Weights of a small transformer language model.
Size: 14 layers, width 576, 18 heads of 32, 93.2M parameters.
Architecture: rotary positions, untied embeddings.
Training: a variant of Adam for these matrices, 1378M tokens, 10921 steps.
MLP neurons of a small language model. Each row is named by its layer, matrix (down: output weights) and neuron, and shows model dimensions 160-351. Each number is 500 + 25 x the weight over its row's rms, rounded and kept within 0 to 999. Numbers have three digits each. A neuron's up and down rows have the sign that makes its largest values positive.
After each neuron's rows, "fires before" lists the tokens most often just after its 100 highest values on Wikipedia text that the model never trained on.

L6.down1979:477521469521506504504524502457532518497467471506567468547501482456479519478470535480514486515488497480452521470466460533475475506476495493483501457523517522446520471510512506486510527492512491478514486501455527493490534480522528505480540475514474496552504496506510532527482542495504540510510489507494463499559471533487507472531442542476525479527531501501488533475492521457509519532519491484520495497528493500500568481501485464503482495535514477474522464486518513513481473502524490519459471545503462526510444510529478509502478485521515478480486513495473500540486517484492495495
fires before: " |", ":", " ", " he"

L4.down956:506503498525513483506515459568499541495544503471483527476530518504503474459523484454513486492519493507487509490498479481497469471536485558513530488482425486466494500491555491513505518530478469566480502500508480522487507484523505481520531481484505502476518490496510480528496488460581466506513465516514501508500495510499543519490509537489477526483486503462478530504511540522496471446502480476504480493523455489503486486517502468524534497487523467505490532462479516515501504522465500520512522500512480486512507508491502489505490514509489544477474491499475535478522479512485501466
fires before: " ", ",", ".", " –"

L4.down473:493511477449493492484455488510500471496484500449526485472528473530484500511486485463500457500521482508521516509491512499494458532499492516471554534515495511479477511495513502538498543511498471551529481532511496523476497509518475495518492508486499513446511490521483460468598519499504499489531503524488462531499503515499521496494495496507508478529536500461436519492475516489506542527520544542520496509531522503480507468500461520485455509515505496530482486544512486526529486473539556482494487486485516506501520509486504501498521520493499513433547481414515537511464513473520523533
fires before: "–", "|", "-", " |", "==", "==="

L4.down1626:481524477516507517537514513497536529509479480438464511477545488483524529513521511491486459471523531492487491521538519524528510490435460522485503485472460502473490515502510492494498496510477494482537487498525450476488477536463472483526504533511471507512492494468505495511617495542436484524467503522470522485483514525510492481461522512461489462448505511506501530501539488471464463510511462497515523526506525459508492465486492523506522485513514513509525467454518521517528481478437534505506524484512523516492465519471513526502526515435504474465486510438481476563514502504505500535
fires before: " |", ".", "|"

L6.down1190:506520500522524504511494496503514523517505503549475471473505479489499485547515491491459485511491489510473496473498528501518438514469505503492481496528454500458500463476523475538540513482499501514495491507532473471499504510500490535481543487510483483547500471487541517527547501504494548502508520487547473508513474532512470515516505476489509495514488506532486472464458465525496513525494528538534508519475487555523516486527508501510514489553502496532511487486536532425473462541519496478521441502523500494498440505502555497469447454516532527475485492436504491491524484507511573499
fires before: " ", ",", " the"

L4.down1860:516533474488489487477519478518479513492506495502507516550537537482461492499481481501434544474499528509484584498496473493474524500456516508497508496516455517485519505489494544496483497518528466491519522527510481528511508515537508494529500523501520492460507530504510458482427507498508535495529490524485545526446521539515475484493445480504470489487493491523501469504496519492511495440524498483495515528509461524523507469527462504527513543464479512537509523497558526512483470502532540543476535538491516496505501503508515488488517514488518499523491530562505448516526502471520510527
fires before: " |", " |\n", ".", "\n"

L4.down512:489475464495465523488496472499511523529516477462519488490487532500493455496515490506527486515405468554516517491511534485492431475487462524530492479505479522559529506488517496531497521485499536499501511486551459536453517506514495472534481490500516474474490504526521504470516536507493519495489510530535481521456519517472483480484487502457439483537496479498490534478514518547548481516461524446481519524508473472506472524501473537476528512487534481463484481519498507466492504442491477554503517482536530493543515487510524514490523523514502515512489468499506504478488549483517469511
fires before: "-", "|"

L4.down227:485501513471502508523519529518545508511499526454544540468491524544495479498491529443548497470527476522524480481482515519481499474491523505521482531492451532499474484529506454539479498459501468497523531517495498538466515478489497521510518496515520496484499489536477503471667503524484447485477520519553467459489483491498494484482523523482491509504499494503506544499517509498499469522441490488488461485458509450487480522454493495497514484505545533477484489493493470515476477468534511489502532506500488506467497504496518504463464486522505493482493480401473470489488528453502484482
fires before: " a", " an", " |"

L6.down2280:475512498508497480460497514498515512511497546485490490496528518504481484508493497495522494518509545497497506516494463441500495480503503506491500484467509524530497502501491465528508507488490549483496478475478506551551507535469463530515493491432479534576518486485462515478479467472522504500519500497502502492503515500541505461486448489457499538474505471501457479492514514482484494457480486478533460528487480526485502505476552488532499506531522481491463463483488476465513501479536523561548470444488489485516454529487513531481518537511519482467488522503523537515485500516527452509
fires before: ",", ".", ".\n\n"

L4.down653:506493443495447549508511540500473504479476494461545496451501480496469492492461504462479484504495528509492523481482498509515516481494526573507514528497508493516517430466511482520462486513470432461465466486499482527499517508493501538490524487467497513540508525497445484467497508487494524485540469535479451507484497497506533524481491527511457490478515544492496503462469465525536515510492536506495492487481538509522512481475532513452447493480515564522542501470490521479489517509475489536492474545511454487542460520510501526528501557489461475490472519496480490525495544499463516473
fires before: "|", "N", " (", "-"

L4.down2236:477495552490439488510478539492508505472552490433518520481510508539501513485500487484485494486508488503497443504468477462514502486516510506501491510497490482520558492452479488474512510499522557464484517499490518508486518495525497499554518490511536493507512483534512524528455568485480473492444504488527470474518519474495526483496490532498523494503516487497505498491463505492489554485496505464524489487466517501502447469477469505505495509583541541519520558497478499488501485519509494491496471496482456446485499511550537494517553500523520474505481491518499508446493496478513473480
fires before: " |", " ", ";", "T"

L4.down507:501504478495486499479476489485495468477501481510535547550524536490505486484482491510479537508516511503477482525475575461471508524485473513506481430494523496515506478503512583506502482482515483522486469519475506511497519480525499528483501462454507517479525481444505522482401501485518529507524501500501482505489560538519534549521509505443512503496478537522494525481519457508519496541491447502495510515532463500524510483519490463546529494518504491435529501478505480502530506536507514514512496519488489534490465536490477526505517498471516518473556543570508510495458531537548495489
fires before: " ", " a", "1", " |", " as"

L4.down1277:500480559472515533506523516461495552481499475535523525477550474494499509483456499487488470488492546441509556505500492515479481538479482511449467566485477482483450476475492565496550502473511494497508476521502516506508527514479542509499493533507512491531470533493537499484466450447473483516519517501484533529513487503504484508569501495506479505513503511473581508499509487478511531484539494522485519523479466500503539495499474459464493507484507529490498478493509553434540438541506520517458488517518513489498515538466493476532502468530522485540487499568484525491479469529476496476
fires before: " ", ",", " –", "s", " (", " the"

L6.down2021:520487510470549490513500540431505514505475484552469507506497556503500489536466454493508486499543468480506489528481483524498508444488511517469519524481479504519536501507462496510502526505509523507512508501513502543520518476487491492458526522542467523555512465493506528475473496514496486516490515505475505518477536451484509490487529437518489514494530531530454549509492507497496459495461500481528496489492518522518516497538537526503461520520533481496495474493519515512495498478511484511525494504534474526491483551518493484503493500525527395531497500484492552463463514490511519501
fires before: ",", "-", " "

L4.down2249:480524516526484508489495502480519477491495486464519522499499477559500566493536483455482494481476519500503472504496463495467451502478486486517489507491457455491544515502484584538493535468489501500483474470518511482529528476522488515483503482525514558485504545486496540500337496536485511538512470484514511506485531491526495556495512495457487524459469499501488517485467530506519513521478499491498483480479495515502501450529516515534518546517565492512503521520480482493503511477488470486487493523506490492527494490521496513544507501486494527476538489658492499460494503486547501539
fires before: " |", " ", "–", "0", " |\n", " ."

L4.down118:546537505523524421528479531464516474535535467456516513487531493478530536476511502482493481506538479462498511534497519504525506469455549494476477503515467485529491503547510457504545526501495483490480480474525462499482471530454485472464580487501493473499461502506525515516561482506493483499499483466490519528509479505481464522486475475441520496513491497485542506522462474500486516484497456524540460487526438490499518529498527516516474494512551490467490468481502506499506495502505443492498497514493521515492497513501499517503532498503567471484489478466511496515498460514506464479
fires before: " ", " |", "."

L4.down749:480517524483536477476473514495531473468485494509509543557533526511484519502546506465465517525514471473494517519459475504506492509528500489504512537543532522508528468538508393506488482510487495494503494480516522472520513505522509516514498527498479528505469489496509486503607489514517518533512485484480515496495478474508502468547518475472522486554515493492504524505475469503492492544461481469497499512492470505473459514499466505498487489491493489482471506527470507476476485516498468465461495516519518535464548508485526516482486520497500487546497526450491462480514441494550494492
fires before: " |", ":", " (", " |\n", "–", "."

L4.down190:538473516509505500515448498449487523489522545553489494490513556492522505451481516556520494496520520494487517498502518478512497514474463487504517504472488486468516469466500553498518508510487492543486515521531504531499536484496512471501486492498500497498496481485485529493352521467453523528512487473539502512482499487489527478520472516499455498527515474536500503506500471494468506495496523500512505496536481500509477514482471492533494500492522511530563549495513490525490524483532432491469468526504492483502518529512496477518515468503485517458483535609513496470472498505449514486
fires before: " |", " to", "–"

L6.down2237:505476543546510510514480545462476484472511448529481467491497468477520461515493481504512553493493537510496517488499448539501506485497509509508501492483512500475458523536485513502479511519529470534505480505473505606465534495499536494532457520516498517488471506529526504484486499542488501496453484425517474460497480520467523513507527515510541520471501506534516514483487559479476455528490534484497531495482521487486464508532520468460465499471526506481538508474495487534512532518528461498515478523516562487505503452517489503493481478487525486487500505533522501468473498521460529514
fires before: " |", ";", ".", ",", "|"

L6.down1232:487514493569478487471526484471534491492491520535491522450453521526496517484500528530497525524492508482500505535480475512505535498483554502502468540495453516536473539492500480472545510489524537506493484505499493503501472558529482534514476480466505487494486504537518542532562503493561504479507530473534477485478452519478486532490497511460522487452450516480524490535517498526496503526455499474471472490499449524486486496490486489492493463524497473515518505460512538471481514548482433515511465506460523561541523499458498490486480501485533477549522503489509452463502505500512471516
fires before: " |", " name", " first", ".", " second"

L4.down539:499530458496478507453515510516491509479481458505484521508514472473559505497490482487535493491473493483502484493497494505514471512508500491527461491481447452450500530514519440471525495477487469502472575556509517515464499499465498493464581531483479473469506489529498536538538521535520527427483493460521477513507500544487463491534493485507477511468500520542528509510510475471521514505503541481480524481519508503497498493462505517518507522464491511500519477502528467478527483504536433538514520502489521518480478502496522504452541536497517496512529467501544480484487515495502532518
fires before: " |", "0", ";", " |\n"

L6.down972:519523499536450491511484524471531471459483470502509521500512482515505530499465490549505473497486509537500489509480483488527480522502470479530502495500479450532543456532484493495480491465521525546548494489487524673429471501499504550510488464512509497530519506489508526500474524534493523500492514513477482519494468448463452506527503527508514491495511530526496512509478509464497470519512501485479518496495516502506483480456515484476531492518480481465454476465492559477509529506473536522525477469490528498474493511529493516523487546486507495490479549519556512488536480505508516514
fires before: " |", " ", ":"

L6.down729:494542498470461452462490497494493513489478492476513502501532491477555532502502517478456535485542524488540494482502486487496512494496529517509482494482463533503515526533505461539465476451487540468515504508498509436473490476497517481527535467471478487508498542478484515484484499511514510512512479518499448519593511547520497505503530508487513475470504509493529547506495486491523493507554451486508506519487521500533531491526524478514556508482470504513521504475511492563518507524478492523536529471443483532488476485515523495487498526499546551547506517518516501486479543463487501553
fires before: " |", ".", " |\n"

L6.down1370:495497499508534459535521532495468463498480538487479451524464521498509529559499512496512493522476522491527471495468533533473509513515539528465482529468480512496505477533479487524489557500514513519484522496474499539513489502465526507503485527512522514523501457539519547505526488503521535501475462492510474484502515500473508491540524481512540508467514479514481508494513480484496480479469462485502496478520487505474478476514525514540500446533494513418503509508483502515473507466492489516504490496509449484493466584472477462501507458495460490470490532553492564517534462492519507511
fires before: " ", " the"

L4.down1603:523481504504488562484463508480455528547518481506490506478482529547463509497525514518476511500461495502527501483496472490498465518530474494529466477492481441491533487503502488493507467534500492506456499476491491531479509515520513488511497510557510533481537493462507485524415498484514504543509503540546478474490479490501529501543494499526487517496485488518504501500499536492524516542468478563499503476542454491507512536500511504538501556537515460511502491508545536503481480491525492475560471534556522461468515459524481519527536487498515506519498474542480454505508493536459503466
fires before: " |", ".", " |\n", "%"

L6.down894:523545478540505467454503521516502456473516474483514480512459471513478518508478508460427445479527508492526507524483489506472515461460470524523508505506504506502469490526518477504464441507487422483475523507454472455475454495521493500440518500507511486518473512496521547519517469539531477468529490528503437485497533522478475504522501487512513495514478484485460506477467500549539498488479483506533471486515515458533466499498512492457478453547476530533459500471502500526460497492526551525517533483503462471461484478524509525496523510495501521494499462522523488504483510540473506547
fires before: "-", "|", "The", "20"

L6.down973:507509559507519494463454496502512477521461551502459514500491462500510444466503516522483487531495477510506506511489558489485519484455489502501498518471556494506501516491481525489497497483484500524470468444519510575483476530465516482527467538531482475509531515480515480494496491509474526456485529516502461480480483481507488512492515474446443523516538501469456484479474467518502495496498488518517478548512460461476533502506529498513502534504524462557519499502478506469467480492493470464506490489489505463478523549500444529473510484526494507520502500478477508501506522514453497511
fires before: "-", ",", "\n", ".", "tern"

L4.down1715:493515526509505453472483478504504506492482481524544481491483493518472527553493497494509491513485491508502507486478491507506461510478507477522442533517517494521519518488477587517518522510486493514505505506517528519477515530508488480514501536521524533512501535518532497539364504518466490545460524453530522481467451451513496484518484485508528444527492487515505488480454511497490521540492497519486447508493461493488512510492520512490505523504542478525501521471525537497475513455550507493488468499497478474467532491500504536466529489543489486504519536592513532544490490517526492520
fires before: " |", " |\n"

L4.down1022:546544487501507534526485464536493510438463524535531498497564521531525502536513513486474509470526545503508556465515473522539523507484514470477489497494487511483497493491517487518546493498508516512471522504509471498491497531481514468491448491476488497531453489500493474500510533474492478508497520471491497505485486495508497499477482463511483486532509529526492460496513533545500531493520516495479503447483484499489499534512471499448479499487538491485489466527490504516490488499541470556534477526516477477503476511497515527468513508497489449480517506481534526466497523476514479475
fires before: ",", ".", " of", " to"

L6.down703:502483505512539522548484516487481495523482523483506500505485526532516504530545515561495468506486466534494502514510495480514503499479460501482474525478547513501507494499464500470528511520508479468463486495522479614487490527512480498555493498496530509506475468454507508486497486545530440487499538505482526464498496527502486485461497510502475534514498479492462537476515516506482501459522521463493480487499471471478471546511506497512524507507472493455466538530464499530489447526523472510528487468501534502478496519516537510524505519512494472475506504555470511503507475529496524505
fires before: " |", ":", "–", ".", ",", "-C"

L6.down1070:544516516508492507505497516501430503506474492506493521463499493491489501500454487522457495470461502543479490531530557443485477504504510528509516468499494476470512483490523499488495482502519535508474524529530483557526520506493481522511524462529487471528480457483485503501479533520467496459536492501450470503511486486445530476463484536527458507525518467508494508501491442475512476484520498519486529499494508482491523509461491496526532498533533527493503518530504485493516497479480493506506499537491493484525525510506556513507496538463521492476489496472515496491510486556532456498
fires before: " ", ".", ",", " to", " of", " |"

L6.down1698:541471448514506515522482487474530453515520503446502516471507471527488476500526497512529434473524485507505487514510506489457480503484461471507492519489478500496529494472516556516472498440507523477483513475508529567466485492558518504497512524455513512517476511468478502523516544518513481502524527517481493520485494530476520475535451509486476495513479468467488533545483501480493520488450500493509488495508506474488510504501503510530513554522494494482485487499483495484491507471508480523469502554512506486513484474547490497468504529517540498484488458549499509502525527524502488527
fires before: " |", ",", "–"

L4.down1265:505465477479491495482490510466522455493483501482512516471516534483514503447488472450493521490509465503501481513500554508485466479530490522539518486522498517504505510510526484506518486522531504518517493503526465481479520495526480507447501503525512468486519502538495484521570503515538520495443527432530505502510492502461514512490504469529489445506501499480488499494485515468460501513485546528525482499494526506484500531495528519449492478500469455492503499494499461506517562510512491495530500500487508502495455508516462484519422495504543486438513481433514459509460500440529473505
fires before: ",", ".", " |", ".\n\n", "\n\n", "\n"

L6.down1387:536509482494475515490479494475539524503504516478485502512512511480513492495538446469452478502532509494524470527499533526495474506518492516519517531506536494524532506503494501491515509483550477529470492531515481497481474482519479535465544507519506469534487476454501496511550490514559513529447505473507558505486512513511506508533491525511485472510486507470509504452508526498537524506509495483498467489459487494509493528530496504498536522489447485528482492525489502492485502495485502549514522502518509534464512483478469518509467526516466519489515493464496531475527500508436509544
fires before: ",", " |", " ", " |\n", "–"

L4.down90:502472509473479525480444535496497508510519479518536534432518488552516516474471477484519490529478490424470490546502478529502509537510481456531477539475456559509512507503533524540501479497498516511525498467488511503514534491494537519482464553550471555500487491514489506505493506528541469512507499481515450506481510518471491489492533478499452491503508513521457486490473538509509481558482516541455470475539506482505504510487499527496473484487502494574480478501485513486497506502482486519485519481543495514540509567461527554511544476498562484498546481490498523521510533485517525492
fires before: " "

L4.down1160:504498498489510514525506468452463493495482486488499467500503476516511510488465518520491531494486484492528521549479511521516461533527511517501479493497479473447519430457451528494501532514525521478447491506508499534504496539494471502512497504492488556495468528512481474470364467503489530504518478460485478493513495508473481496517476504478505484492485487539517490487494518513497487487485468519480503489495524477490467490513452479541516531518518481484469558492498478509523493499500459515482482492520491481504522478487500512533548515497497539545528474628485489498520501481491468511
fires before: " |", "%", " |\n", ",", " player", "0"

L6.down1090:464496495480501564518473506461504542474509486542509534479516516474499549503465476522521496480515505552494481457484483519518477509499520511481528510467495515463497480521509549485492499508510507528493462494483480577484488514510489512459484515509462524514458482451507516504489540536477475560498531487495493503520486531530515504509533494504510485503492542522527515466522532529520503540562524490468521494490464509523482507481494508490500514495541505443533467488535492513476485470552521531468495548483514502503447512480496513488493515477479498516507495550496520456540510467502502529
fires before: ",", ".", " and"

L6.down561:568500504481492486500478485511464512519483517472511454461511529497463497526524486491470523510475495500508516502500510502542530501515505478479479494483549477508473501515495477487493512479505534456526508510513500653468493513489487463490466495536519527526439510505435479429487492496535480520470496511493515510498513485533548463536482482524505483546494473481503491477502522490486496500485536491464486501513487515498510465477465511506503529528490466473519491495490490511486487496486496492528446508526489460478502458451468474485507510481500479482527542558498533511489491531492526471
fires before: ":", "–", "20", " |"

L4.down1619:501476483462499523479453521497539495521500532474454510536474530497496505523528527487528516491499476485463509456474493495509524498484530510497525486505503512482502497468486519505549531490510467506538499502495497523483502528477513529498468467476516476496505499498527484503543550515505497511453526514492476475497510495482499494479477482503496487548485487472493473502521521566511501470516482498479517490547441508528467514515477523570474509493540511457474470476501499489546499482514508475492465512483511528521487495480556513516531490482488495501498519474503534477494526448516524526
fires before: "|", " ", " Dev"

L6.down593:510538535546490467498490479515491512526507484500518548489498455470482511498495515451499457510480485504476491517513502480481498505507485514478480484503491487511503483476466513519546460528458541483494489501508465590485458520521521516514493488469508475483493509477490469473487517463454520509479534505481483476511490531510499550470507522483502492513508522506522489476479503489537460514485535524514544492510510485458507559515488460484525497525491482493542460484505511505511481537461481494529511503523542467541495504488544520494529506474569519514524558484517516487455508510486492497
fires before: " ", ","

L6.down2127:468525529495489507546507491533505501485499466468491539512525497527490480502504514458531502508486511488502459484496469520448473557500501527504504512492472512485462510514491462508527491533507515467477452510492496527516484455515520489525472519496478455507487480502509491524553456501512470512524533520495513464489525529448500489525467477491479509511484455447476503489521507454514490472509519469516480521537506513516476492522515489462450506494490506445488549447460495495522518500506508538486499489489433479547479486536506516448544549518501509542520480494471505506554468488466495492
fires before: " |", " |\n", ",", ")\n", " –", "|"

L4.down299:484506476520489476480484533487533498516513490485487497505518482498494483463515488466482442496505505484481551468479502505482483521513508494489475512487453529502463476510506445505491475510502475477553469514508484524516543527513531506518467457524497489494482522536487492515552454505485494445530502506490505519448476507496519545500496515485493515530489473505458513489528512492542530459547519501482482512484498461460481554493491453512471525476536504506538496491480533513503513479490523497450488475548521482502494510517527520508507493487507514480471484492487484513496535471487493514
fires before: "-", " ", "|", " January"

L6.down981:476517518496506537494530501456481527479514502465512515541524455460500487492487466515497457485496514516466499548516495466499487546514512493518517520468505518505491508462519530504534551506515526485504469503484486553505459442483467498524560484512515490524457526510482523490513521540532516508421504494517513474525482463502537507463505506508506514466500484505508512505511563497514533471521486501525488495472505516518510553484504447490534487522497519512467511505472523480465474519517484467499539466488488543481506473496503473496515502481501482463465517501506520493512496489498469481
fires before: " |", " |\n"

L6.down1747:484488467496459520498477525498467475474494459502497472472498507459508532486500474518509502490500549525536476505501503472542469503537497482493511467504521486514497515481510482497520483525510544501529505493505504589520531519482509499474491452494526531538500484473486518521518542479495451497485465504503518485482488504489490475508478466488488477524497558520484528505432521485501493527531451486459519492475492500495523486513501507517513495504543482472514505538498456461480533571502511487455460515521483442482549445491543472485491461553528518495507505588480487478506483507489546443
fires before: " ", "–", ":", " to", " by"

L6.down1874:504527499491477508496485532486519513486495506521497494503492471537523523488538527497525475562468491483487520518511515488487468514510462485484502489465519503492458468477529489496462495506506491521530531512500479572453456527473504549564519512511472485535475520502478430461495476489557541543512504524503512469548501508502557498488447484527476508488482485505525549518522530506498495462492496477519524501476525511510495494458508490528513498540451475412460546478520481473501479483465496513501520503459498508520481492477502524491481466456538476436503472573495469527508505513500496463
fires before: " |", ",", " |\n", "\n", "."

L6.down435:488522531503476539456489500510505547489432524485494514478491470457488447489513521496467495518455486498501465507504507496490474475481526498586562471534527523481506506492510473495469498530502446446508515490497436552493477485482458506484519517507460505503510530502486486498470470491487490535505467470510560470526508505528527506521484493538472488475537526491531503430440506497473506500500514487498492500527511500522447497476493518495474520549559518471464517530458535477503505541477490494511513551536495510517531499512518510515484521516467483465491472527526493444509510509503498533
fires before: " ", ",", "|", " –", " the", "|---|---|---|---|---|\n"

L6.down56:512503522509519492513521536483520513505499495531464486478566449511529532474501470472480445510468489509541487509514536500488522499488465492498516495490514499483475450485452518466493553480472517468478502530508510576496473494497477509516544543491533466510455502490447477486498486513509492524493500458485462523501465499492498508463541485482522471517519479513527497501509525478524523493508473494529459495506491498491481490514542492503499484498487477516454486508519527458511469510496461502478508488509469512511500510479457483545509554465496475498486539534512507504523478518487515498
fires before: " ", ","

L4.down38:568521482475506535541473524493510462491530514522489484536517503524499476443469494541517506495470500497481526493522480510491497529530514477504475464560494473470532449495534483525486488507533497487478546484517500492522490490530485484507470497489490477480481535526464540488384464499488491458500489512501445486517520512495544479531492514536552483519521477492477470468547516518479508507473502479467518491522505498444473498493497523515506480505492459512517499505535523488491513545439507499486499507551523490538480512472489504530528465511512508490474507598513487516528486481535537458
fires before: " |", "%", "6", "3"

L4.down150:518489492535491510465523487501491477495489499516504526512481530503540524485521460486484511490535510508530493490499498459469552476461519488514528490491517506485492519560497477485536499496481530519483500511540478457513527494462493510556519501472528485531468514510533506475575490512473515501530483487515515510471532517490446534525462496512541556497479503502534496524520512533512496496497498492515537470543462546534533516529493467480506512482467481515538532529493515532483537496525476478485476520502511517512493451515516500531474515499521502528471478458484508471515533493533502525
fires before: " |", ".", " "

L4.down1648:470493495520528484524513522508526455525515503489499465513489470521527546475530535506470490549489500478504479502519548532504509483499460495485484475563501479495493455503513480534428498498459511472525450480509460482493484487500495517516480507464458520497457449547486502478501470526474463516489507554473497503517532525469503487526503471492495500482465476501489503476453492492507536488436513504497446486516547527491488518500531506507508462499526486509500468526519517506505543507511527507501470510452496502506522554507499536539500501476520500467506558575501503482528474432502499504
fires before: " |", "=", ".", "|", "\n"

L6.down1598:502483499523523508489482503492493545492451534507497517450489457501527536510531470497454516535488496514481508471494518481508512494468521472547494455477521529530495508554411519470479500484490454507542504516528530514494500557487509468465495521464495453487499494501490459497483520518488457480484505466518535486469505517487496488482531448479509515510506535514496510542491508497487515501453511517502481552517546473488495538475498498538536513505489485479535485523545485499502486502496464456504536523496512459481510538508480485486494500484492518563530512484463502455477522515518512525
fires before: " |\n", ".", ":", "\n"

L6.down1442:529524431542472445474495514489507522518514481506496480531508531501534501513558515517523530492511474505526491500512531483538524485494474453551529493504512514544532509522470514503488517465491513478499503474487485424507473495478492507490535519517483474493509480495477527508550471488485522476494478504503437505501501513486510520495523524482495492541498474457462533542511500552520480526466493535490544467474513498513514523470498533511488488531488488515558524499532508523514488505534455475540472495481531490479515458490523510498460497494481525468470494479509521536526502457545484497
fires before: ",", ".", " of", ".\n\n", "\n", " and"

L6.down640:510526542516518516459473529500521554521440534461497475567440510536503445514426498501512500470482511464523477480485500502518502492500502494480520541434482553504479506506493449516529525507498514498493494479492513492455529484466518498536492485522457522470535441511497499510497486450501511489494524494501477534542509514503489488545463542507482512477483535523494487443506493503453481470482488450503522510478468505453523484480493506537508482475536499463518457544519508485500517498498482505495520493486500471517495489506510486488497522488514513461542505470538506515526510482521514497
fires before: " |", "%", " |\n", " place", " —"

L4.down490:507526525484499482512515538527507502473529511509517526475537474470482461466449490511540486511479534512510535483473506493500434475500516472498484538524517469518490496493478520509520499476496514455507472481470500470521520491484478533531530489456544570492486568510509497491466539516492486502476479475462527445499467503462535486515498469486497512543469489498517488489503519488503534506474515504485525516505526490530532519501518510537497528522475490525508478538481510422516492510518502500474508533538496431485507499490462506495505511481484447523499530567522497475522512536520533560
fires before: " ", " (", ":", " |\n"

L6.down1150:531532514515499524513508485492497497491500494508472480485487500495482499502488489500504488503488503488507506497496513518511512536498502516493504492477521473504503442466502523495486496495516507493510476481518476788512493489520499493507498498498511485494485494493516519513511504508480511498501495491493497487479491487482502506497494486503492462499491507503461495509485540494517503488480525494509486500500479493499492475497476499485509560530501519454548486502469503489529484504497494502497500518495492516517487498507514517544522514508521492487486491542510496498511474527483518507
fires before: " |", ".", " |\n", ",", "'ve"

L6.down1470:472469474499505502536504486480486496468483483540502565470492516538497526501529515499485539484481521509526511516512524455463473510476500496492500509477481498545533479556487504492504498475516534478468528539487523596514517480467519517526483488503479530479480474551508525473468498520472449485496478471451506489500489501464470456492520535524505493489535523478505540509474484475525457484505522505512503469502497437487494546461528531498480478478505520501529487504497494493538484545475502470501529460499469483531487519484490503500496516491510500475491534509515467480503529504477532498
fires before: ",", ".", " he", " and"

L6.down392:552520460468532489486501499488494501503525511491516471528441498484488506505492504517488528448471513536491460496479493499538492488517464503493485520462450498508536522520558508478494515483476502558488438479460499426496504505494500535473506505502465472502477503527505523483494512534497523477520480559532512490474540504437467469516501478519520508501476485542481480475493513484501516487509534520514503522526481509531535506540515542521516517532517563499490504504505483499471505488536513500536503487531489488529509500497510459481475463481464511509497543456519516491484489506499519514
fires before: "-", "|", " ", "The", "==="

L6.down1844:510498488521538507511491487525486503490482491500512471479518478492523491501496497512508432514533473563519499507508512497491481523511437497454486511505553522538469492484508495490515469497528503483543492505465496561474460493506547517520451497517546504503487504471477491516478474495505527534465479450482501475502498500498491506503591453498469490495492533495518505472475488451477558505479489502497507506483503486468511514482473574505497495503463507465519497504484548504497475511521475475552479511539531504543487508497519532497472480471513465490439512561434522498489506501530519461
fires before: " ", ",", " and"

L4.down2105:483475468490488513538506450491504488442533479476547496467521480533516522513487541467518510505495515487479477530454535503495496471516489481532517517530509520477514514527493468494496501538478482464543507494487492516483507526501502511486497490480482550509505482511493462517476461512508480481505476507484513485511558532504496473576469485501503483473462466458461509480541490521488482460506485400492499520486484528538521488539517477497531502485487513486484493514508488494516501492529521532509528480546482486548491502537470490512484511489501546503508499553501462503521493494453523499
fires before: ",", ".", "\n\n", "\n", ".\n"